From a checkpoint of a small transformer trained on Wikipedia: width 256, LayerNorm before each block.
MLP neurons of a small language model. Each row is named by its layer, matrix (up: input weights; down: output weights) and neuron, and shows model dimensions 128-255. Each number is 128 + 24 x the weight over its row's rms, rounded and kept within 0 to 255.
A block is one neuron, or neurons of one layer that tend to fire together. After each block is what it responds to, as a language model described it from the Wikipedia text at the highest values.

L5.up4 [154 168 126  96 117 142  92 134 100 126  97 140 166 149 123 105 144 136 101 147 162 130 136 119 161 150 103 144  88 115 135 142 116 139 138 125 151 147 124 136  90 123 137 157  93 122 120 117 103 110 156 134 135 104 100 144 130 129 140 150 114 150  93 146 109 126  87 118 140 150 126  84 129 105 122 132 161 148 130 131 134 139  85 124  90 173 131 144 142 134 167 113 141 102 109  95 154 135 117 147  84 157 113 132 146 120 170 135 124 143 148 152 181 128 138 128 121 114 106 197 155 120 118 116 141 127 108 142]
L5.down4 [124 138 151 167 140 123 143 133 148 129 101 133 140 212 149  89 151 144 118 161  78 160 123 141 160 145 122 124 141 122 176 117 166 135 110 117 101 102  92 122 103 198 178 130 124 151  97 115 175 140 148 107 120 124  89 130 108 170 114 125 135 126 111 154 120 103  70 138 141 122 138 124 126 100 125 114 119 144 115 126 109 158 143 140 112 134 130 166 148 112 138 107 129 133 142 119 115  65 165 133 140 118 144 143 118  99 136  92 171 124 121 144 150  94  98 102 173 137  87 126 152 160 138 125 131 155 119 112]
L5.up78 [ 89  91 132 149 156 137 138 103 178 153 186 133 111 124 139 120 108 150 140 184 147 157 123 103 108 116 119 146 122 124 143 141 147 153 102  86 136 100 119 123  84 172 129 123 105 122 130  99 134 100 127 139 121 107 101 145 109 110 148  82 145  84 134 136  97 134 159 133 166 149 113 164 161 116  83 143 150 145 173 126 127 149  83 109  90 156 104 138 176 133 126 136 159 128 116 116  96 179 133 127  70 135 163 136 127 125 124  89 105 110 154 147 142 119 123 126 116 104 138 171 105  99 132 137  74 149 166 177]
L5.down78 [131 116 185 147  94  96 112 127 150 172 113 119 112 131 130 103 130  98 172 147 172 138 129 108  91 153 128 133 114 110 124 155 100 114 120 111 128 171  88 129 125 140 116 105 149 123 113 142 128 104 116 121 139 124 146 114 155  98 113 116 133 131 116 131 145 135 127 156 111 142  92 140 113 173 111 120 143  85 166 121 120 125  99 129 176 106 137  98  79 129 124 133  86 133 144 112 173  86 137 106 145  96 116 171 108 118 159 122 151 163 119 108 113 156 120 178 137 165 124 137 139 140 153 102 109 100 129 127]
L5.up613 [134  91 194 143 137 124 127 136 117 124 150 135 122 119 116 140 122 126 125 197  94 138 119  85 133 154 119 123 111 120 129 115 158 134 137 149 114 146 117 149  98 146 101 159 128 111 134  98 132  74 184 143 119 135 137 106 148 111 121 137 111 115 125 148 136 132 122 131 139 128 137 103  93 161 110 143 153 130 188 163 102 113 141 177 112 118 151 127 128 112 122 119 131  69 137  93  68 109 114 137 149 119 137 112 196 133 137 138 159 137 120 110 135  66 121 132 126 108 148 148 110 158 168 109 152  92 136  88]
L5.down613 [186 122 146  97 124 147  94 178 139 122 129 110 107 172  97 125 144 106 116 158 115 131 117 162 133 158 121 131 113 128 147 130 159 145 145 136 103 144  66  95 109 161  98 170 120 107 126  99 115 159 121 148 186 125 172 123  92 104 126 135 108 122 113 154 134  93 139 158 148 129 150 145  95 132 105 120 141 121 134 153 133 136  78 131 100 121 181 123 121 137 151 131 152 141 134 136 125 168 125 118 128 106 141 106 167 137 129 127 159 131 151 150 135 129 113 113 139 124 134  68 140 154 135 154 109  87 146 116]
L5.up865 [140 115 180  84 127 171 132 124 137 103  75 179 123  94 108 159 114 162 104 157 140 133  96 154 124 136 135 139 101 131 100 123 163 133 136 141 157 143  96 147 111 161  91 181 142 173 131  94 167 141 121 116 184 129 107 138 153 109 121 133 117 125  76  98 118 164 116 149 157 129 129 105 118 118 129 167 122 138 161 172 152 164 135 146 128 124 134 128  95 120 125 146 140 150 151 132 118 163 133  85 119 140 110 151 120 105 160 133 115 104 151 131  75 157 101 131 111 105 103 129 144 119 144 161  89 131 147 112]
L5.down865 [118 132 105 102 155 128 128  89 127 169 113 143 108 158 118 129  97 148 110 132 146 118 135 125 109 121 120 116 117  77 116 145 102 155 138 116 118 105 132 136 176 158 156  97 110 151 163 114 120 176 129 123 135 115 189 160 152 112  99 129 134 110 130 153 126 162 153 147 167 143 111 149 136 135 103  99 148 100 140 114  96 139 139 115 130 117  96 116 130 155 142 128 165 151 144  96 139 154 108 100 130 132 134  96 106 127  88 148 148 125 131 188 114 147  88  99 141 124 169 111 124 116 190 136 134 159 154 156]
Mostly "the", a table pipe, or "United"/"National" right before a team or proper name, often in sports text: "to the Athletics", "by the Eagles", "the United States".

L4.up185 [ 81 141 131 121 114 133 145 133 137 121 153 105 122 173 146 153 107 141 115 187 137 125  98 115 135 157 136 117 133  76 118 138 118 141 112 147 140 129 156 164 165 174 111 143 112  98 136 133 126 162 120 132 116  93 132  92 130 125 126 121 112 141 138 167 123 103 115 124 144  75 132  56 126 141 132 153 146 124 113 145 163 127 151 125 123 136 116 141 102  93 134 115 123 105 163  87  99 111 169 114 129 106 162 159 136 165 112 118 115 117 138 160 126  95 116  98 116  84  94 118 138 104 181 142 119 141 120 113]
L4.down185 [116 129 134  77 168 157  99  97  95  84 151 160 122 110 145 132 120 142 112 108 115 165 103 127 114 136 150 148 112 132 117 129 110 129 124 132 141 182 145 120 159  82 149 144 141 121 141 157 133 100 109 129  76 128 123  91 119 147 120 139  65 114 132  80 117 132 149 133 128 171 169 122 113 156 124 101 161 119 145 132 172 111 115 126 131  93 131 127 142  98 118 128 127  98 156 135 124 149 101 104 122 133 139 126  53 136 131  80 120  97 138 154 113 107 129 167  97 118 101 103 125  74 106 148 122 107 109 140]
L4.up195 [ 94 116 110 120 109 115 109  92 151 136 118 143 123 120 170 135 126  83 138 122 117 117 155  74 100 137 119 131 108 134 130  96 105 125 128 129  93 142 149 175 161 122 138  83  91 105 107 151 127 113 116 146 171 105 131 141 148 129 139 152 100 150 109  88 126 123  91  98 149 124 134 154 163 116  89 108 172 144 132 127 103 108 132  81 123 114 142 143 125 144 115 143 170 148  75 108  88 154 115 109 112 131 106 161 146 110 150 108 110 112 122 140 151 131 172 134 111  83 136 132 107 135 139 127 118 167 100  82]
L4.down195 [ 97  96 120 149 137 125 116 151 101  61 118 163 126  92 120 136 114 122  82 118 107 161 141  88 152 148 176  89 119 123 120 112 130 174 153  96  96 143 156 146 148 121 121 170 105 137 164 117 142 140 106 147 133 105  92 152 122  81 138 145 130 103 156 118 113 153 132  89 177 143  91 126 148 160 103 112 156 124 111 149 120 140 112 144 158 149 100 162  83 126  94 116 135 148  99 133 124 174 120  89 165 109 149 115 157 133 153 124 169 101 116 117 136 105 121 145 115 103 136 151 107 137 182 103 142 137  91 116]
L4.up963 [ 83 152  94 108 100 142 176 143 153 162 154 115 109 149 143  99  90 107 104 145 106 158 126 152 137 170 137 141 114 128 113 106 189 138 124 108 131 136 147 136 115  96  83 100 116  64 136 143 163 138 119 130 153 123 151 150 158 143 167  78 103 138 135 111 111 120  78 119 129  98 115 121 112 161 107 108 131 101 107 132 139 115 108 127 133 113 131 114 114 131 153 160 128 120 134 110 154 127 123 110 121 153 107 112 128 135 133  66 132 136 128  75 103 119 122 100 133 123 117 146 115 137 177 137 130 142 149 153]
L4.down963 [122 107 114 150 133 134 146 144 107 108 148 112 145 151 152 121 116  90 135 111  94 126 103 150 123 131 140 148 155 153 126 147 105 121 140 102 137 124 155 107 104 168  96 133 151 156 160  83 159 171 149 127 124 133 127 105 136 164 128 130 113 128 161  96  67 181 111 118  93 149 120 122  94 109  80 139 165  96 120 108 128 110 130 145 149 146 116 141  99 161 159 142 123 120 157 167  97 145 116 139 106 119 157 134 147 136 121 119 109 128 131 118 126 125 101 115 160 129 119 118 114 154 141 100  84 148 160  88]
L4.up977 [133 174 143 139 109 141 154  90 159 123 145 116 148 124 168  90 136 148 135 181 137 135 126 105 126 132 113 110 115 114 117 153 136 124 140 132 107 115 121 146 127 104 149 120 117 151 146 146 105 151 108  98 158 122 151 114 144 108 130 108 117 143 174 130 123 151  97 114 126 172 157 113 141 131  94 152  99 142 139 130 135 170  94 102 121 169 120 132 111 156 127 154 132 129 128 104 105 148 126 135 140 145 112 155 106 132 140 141 120 181  99 112 148 116 124 125 109 156 125 111 119 104 143 167  96 110 170 132]
L4.down977 [111 111  94 119 107  91 100 132 102 102 110 139 166 132 104 138 135 151 131  85 180 115 162 132 114 163 174 159 175 167 163 148 137 103  97 152 121 141 106 175 135 136 133 142 129 154 102 106 123 126 185 133 168  82 108 158 103 133 155 134 131 125  96 134 172  97 160  83 172 148  85 123 117 150 142 143 171 127 123 153 112 106 135 145  96 118 162 145 130 116 118 134 107 173 177 107 122 123 138  89  94 143 142 143 129  98 122 133 130 133 113 107 133 123 126 114 163 107 154 146  85 134  82 144 127 120 102 138]
Opening word pieces of split words, especially surname prefixes like De (DeRosa, DeMarco, DeVille) and de- in degradations and deleted; also bare numbers in tables and prose.

L2.up351 [117 133 120 160 126 117 146  94  97 131 129 132 120 109 161  83 147 124 143 106 177  95 126 124 119 133 124 128 121 149 112  79 132 132 140 122 121 135 134 128 109 144 126 102 135 104 113 114 110 121 111 142 192 129 138 124 144 149 112 148 125 139 123 110 147 111 118 107 131 128 137 153 148 137 116 103 138 129 132 194 125 144 159 134 115 164 154 113  79 122 100 146 112 114 102 151 131 166 110 116 103 146 123 133  91 114 106 100 125 126 167 118  59 117 175 180 112 150 159 132 152 110 187 130  97 160 119 110]
L2.down351 [161 146 101 129 101 115 144 118 136 130 124 104 153  68 110  74 118 161 105  85 181 157 112 103 119 124 127 114 111 130 109 116  93 142 116 110 114 109 163 150 133 125 120 165  85  94 134 110 104 165 151 100 123 129  79 108 123 156 148 155 141 124 107  97 151 129  99 145  86 109 146 126 163 121 131 128 154  87 103 125  96 135 141 125 113 163 120 143 109 142 162 156  76 141 112 100 100 142 131 100 123 114 104 108 136 135 150 152 153  97 120 174 108  88 168 140 177 151 126 117 114 138 158 103 132 116 103 142]
Numbers inside pipe-delimited wiki table cells, mostly right after a bar, as in sports standings, climate or vote tables (42, 40, 50); also weaker hits on name particles like de.

L4.up27 [161 148 126 140 139 120  98 125 111 127 184 138 130  83 146 111  91 123  98 158  95 128 107 127 140 152 128 159 121 131 118 114 105 110 160 126 152  99 107 152 110 154 136 129 116  97 142 173 162 153 142 126  77 138 124  98 135 142 114  85 131 123 116 112 131 125  96 140 112 112  92 117 186 113 101 104 143 133 136 139 153 111 146 132 114 130 135  82 157 147 125 104 133  80 139 136 127 117 175 142 134 148 112 151 181 106 184 137 142 112 103 142 111  97 130  95 133 106 161 167 125 115 152 115 105 143 151 126]
L4.down27 [141 148 148 135 134 120 127  96 156 142 151 135 113 111 102 116 161 104 126 122 192 143 145  92 154 140 124 133 111  91 138  83 116 160 102 100 161 102 121 148 172  81 133 183  80 119 128 125 127  92 137 155 114 136 114  82 120 151 129 163 145 126 116 121 167  84 126 123 154 122  89 128 115 148  92 103 106 123  93 109 136  86 102  97  90  87 136  89 175 129 154 131 109 146 122 164 123 131 142  93 145 169 142 150 170 140 166 142 127 106 118 135 119 112  74 149 134 150 111 146 130 122 131 134 128 144 125 148]
L4.up650 [176 136 147 151 133 106 125 125 130 129 165  99  95  44 141 140 162 154 145 151 159 134 122 176 145 145 113 135 128  91 125  95 106 120  98 137 125 122 141 184 108 109 113 125 142 133 111 123 148 120 143 122 155 139 111  89 102 121 137 124  81 105 137  99 131 116 100 129 136  95 127  96 113 148 110 131 145 144 148 172 132 103  89 151 164 150 114 124  93 141 159 118  96  97 111 139 149 125 143 149 104 102 116 162  97 120 136  90 147 153 164 142 143 144 128 122 128 144 137 179 173 126 121 108 125  95 117 159]
L4.down650 [112  83 149 176  98 159 120 134 122 128 103 146 126 100 118 139 128 169 141 151 120 109  60  90  62 174 127 131 121 112 103 112 109 136 122 146 135 140 118 165 105 121 140 150 104 133  89 130 145 151 120 157 147 105 119 160 155 121  78 121 126 101 131 117 139 171 105 148 123 126 120  97 147 142  94 137 147 140 184 152 126 137  92  93 108 140 132 139  86 144 154 202 147  96 115 157 111 104 144 135 124 115  76  97 119 116 138 154 126  96  99 105 114 114 200 163 144 173 104 123 138 139  84 170 159 150 153 104]
L4.up917 [146 133  97 108 147 146 162 153 111 117 159 141 104  90 144 140 134 146 148 128 110 138 140 162 151 114  99  91  70 117 127 147 121 166 168 139 136 121 130 154 128 103 152 159 128 133 106 119  88 132 169 113 170 114 141 130 119 143 131 107 116  97  95 127 144 146 138 129  79 129 153 127  96 129  98 152 128 137 126 192 116  92 181  97 144  78 117 100 135  52 132  84 155  72 144 131 118 110 151 150 147 166 103 135 135 103 141 134 115 164 149 145 159  95 125 128 138 150 127 127 122 128 139  97  82 170 156  98]
L4.down917 [154 125 111  92 111 150  95 170 124 130  90 100 116 130 161 142 121 129 121 147 109 113  92 152 138 103 111 132 114 132 109 108 111 157 129  80 103 125 122 123 142 124 143  98 133  88 153 136 129 118 121  99 103 131  95  78  88 107 138 121 122 111 119 133 109 130 169 123 157 126  91 165 111 126 113  91 124 131 149 163 132  88 152 125 138 108 171 179 149  92 124 129 119 144 167 110 126 134 134 130 158 139 156 119 137 152  81  95 132 136 101 157 127 123 113 138  73 142 127 147 159 111 166  97 186 115 138 112]
L4.up935 [138 133 109 123  97 126 145 125 133 101 158 127 153  99 123 152 128 112 158 140 105 142 146 128 111 133 113 129 123 120 103  89 145 136 135 153 109 111 119 175 126 103  94 126 166 103 157 127 128  93 162 111 159  89 153 125 153  42 119 146 114 154 103 102 119 115 106 123 135 169  77 153 126 143 118 108 138 146 122 177 112 143 136 158  86 135 131 138 105 129 173 115 179 116 127 170 106 183 128 144 122 112 125 155 161 110 146 142 111 153  98 103 153 149 143 112 108  90 131 138 110 127 110 122 116 117 103  99]
L4.down935 [103  92  95 134 119 153 136 109 116 148 109  96 101 192 151 131 163 109 150 113 144  94 101 105 133 144 120 154 105 158 114 133 128 139 176 148 158 136 105 112 133 129 145 119 112  95 113 137 124  73  97  93 163 144 150  95 124  91 102 155 123 106 141 140 130 131 162 108  90 159  86 107 108 146 118 101 117 124 101 132 147 107 145 123 143 149 127 109  98 142 189 166 143 102 116 146 149 122  83 133 115  95 138 148 147 121 122 131 175 110 133 129 131 114 132 159 119 114 146 110 130 132 158 142 155 119 145 111]
Tokens inside sports career statistics, such as prepositions before stat phrases (with 32, with 14 touchdowns), Total column headers, and game-log pipes or L; also table-cell pipes and coordinate digits in other tables.

L5.up395 [119  84 114 121  94  67 116 120 109 110 154 128 135  82 133 120 109 121 110 139 123 140 131 111 130 181 143 117 126 107 133 160 131 114 112  86 107 133 160 137 135 148 127 135 125  99 146 128 117 154 175 169 126 133 117  80  80 119 124 108 137 130 160 124 124 138 133 118 148  92 150 122 134 120 132  78 144  71 149 185 152 130 129 129 154 128 118 118 116 153 140 117 111 154 126 169 117 101 148 124 158 129 117 116 180 123 170  83 115 124 150 117 108 136 120 111 144 122 124 134 169 129 169 195 133 169 136 140]
L5.down395 [102 130  89 126 101 148  94 127 116 125 158 158 121 131 141  66 161  74 152 123 138 130 169 142 110 154 162 124 117 139 147 147 127 131 144  81 129 131 120  99 120 137 153 136 131 158 138 101 148 138 125 154 115 147  92 114 118 130 160 135 144 148 147 128 168 135 130 115 111 104 136 132  94 146 149 150 114 108 128 150 151 109 126 142 158 132 129 101 102 137 117  93  97 130  84 115 131 155  64 126 158 112  81 122 132 135 155  83 105 127 114 132 169  96 133 155 115 116 125 136 118 120 154 145 123 148  83 155]
L5.up503 [135 108 126 141 148 115 146 107 139  84 145 126 120 138 100 126 125 108 150  68 128 159  97 161 150 113 153 151 106 112 130  97 111 143 171 121 112 114 106 160 128 147 127  67 113 115 140 142 108 132 158 152 126 127 137 103 172 102 158 122  86 122 107 164 162 141 128 105 111 136 133 137 152 127 126 125 109 110 146 110 117 126 149 123 130 121 143 115 126 175 168  97 119 102 139 175 138 118 109 135 146 136 186 175 108 137  98 144  98 151 106 137 138 105 134 140  79 134 134  96 136 160 152 199  92 153 153 118]
L5.down503 [161  83 112 140 116 112 152 101 140  96 166  94 109 141 142 166 134 179 140 123 121 165 101 178  69 121 152 147  87 131 123 116 113 144 154 121  96 121  86 166 101 103  81 129 133 116 107 132 120  84 134 115 121 105 122 174 117 138 118 118  90 158 147 154  97 134  95 119 146 127 100 153 160 130 169  98 116 114 153 112 106 111 139 155 151 112 150 144 145 111 114  84 111 134 116 147 132 144 115 166 111 145 125 133  78 128 100 104 108 141 126  90 117 107 150 119 148 159 144 111  84 120 124 142  91 138 127 110]
L5.up715 [136 136  89 172 134  83 136 118 101 108 144 176 174  98  97 136 143 151  64 109 139 133 147 102 114 136 134 162 112  84 133 132  92 163  87 123 143 162 172  96 123  92  91 134 135 118  87 107 131 134 118 154 118 108 121  94 105 126  83 141 103  66 154 120 102 119 130 178 130 119 143 173 120 130  86 135 138 137 131 174 139  81 113 113 141 102 141 136 141 115 111 115 137  98 112 110 134 124 125 134 123 114 151 140 137 115 151 151 149 167 149 112 122 118 116 130 130 113 110 136 133 162 130 123 128 167 152 110]
L5.down715 [151 114  72 171 132 158 155 114 147 152  99 105 103 134 141 121  81 123 113 136 140 128 118 125  89 122 188 117 137  64 114 145 128 117  93 101 125 124 150 118 107 150 124 165 132 134 132 132 131 119 151 131 100 146 118 124 125 116 159 173 116 100 127 131 161  70 153 104  97 176 168 110 119 113 154 100 137  95 121 106 120 126 147 131  98 131 126 144  96 142 120 127 170 142 118 159 129 153  71 136 168 103 169 133 116 137 164  69 134 117 121 153 107 110 159 138 120 128 128 122 182 134 150  96 151 118 135 120]
L5.up776 [123 106 117 126 118 133 116  85 133  86 158 100 114 127 161 119 141 131 122 156 106 131  88 164  52 158 114  73  95 114 135 117 125 170  86 131 150 153 104 175  90 105 131  86 110 104 123 100 162 150 122 159 155 161 127 122  96 128 158 132 134 154 148  75 107 149 112 132 147 107 149 145 160 123 140 110  63 134  89 120 153 124 130 121 109 147 144 124 144 174 154 101 120 123 146 124 149 114 122  86 143 151  96 168 136 129 153 133 156 147 160 124  81 123 115 133 115 148 127 125  97 133 157 141 131 137 155 130]
L5.down776 [132 109  94 134 104  92 132 104 106 122 143 146 127 140 115  94 148 176  97 120 131 138 103 104 128 116 155  91 140 115 102 143 121 150 150  98 129 162 158 109 103 119 156 138  79 133 127 133 156 217 142 131 125 135 100 136  97 115 130 130 140 139 141  91 154 184 129 103 108 129 162 100 129 142  88 121 138 122 132 126 170 118 144 116 179 139  92 111 122 141 130 104 143 142 143 140 145 127 103 154  71 144 122 161 121 154  96 115 109 143 143 152 127 147 126 126 158 149 148 130 189 141 100 165  83 131 124  98]
Two-digit numbers in table cells of sports and statistics tables, such as goals-for or points columns (67, 60, 51), and goal-minute numbers like Andrade 50'.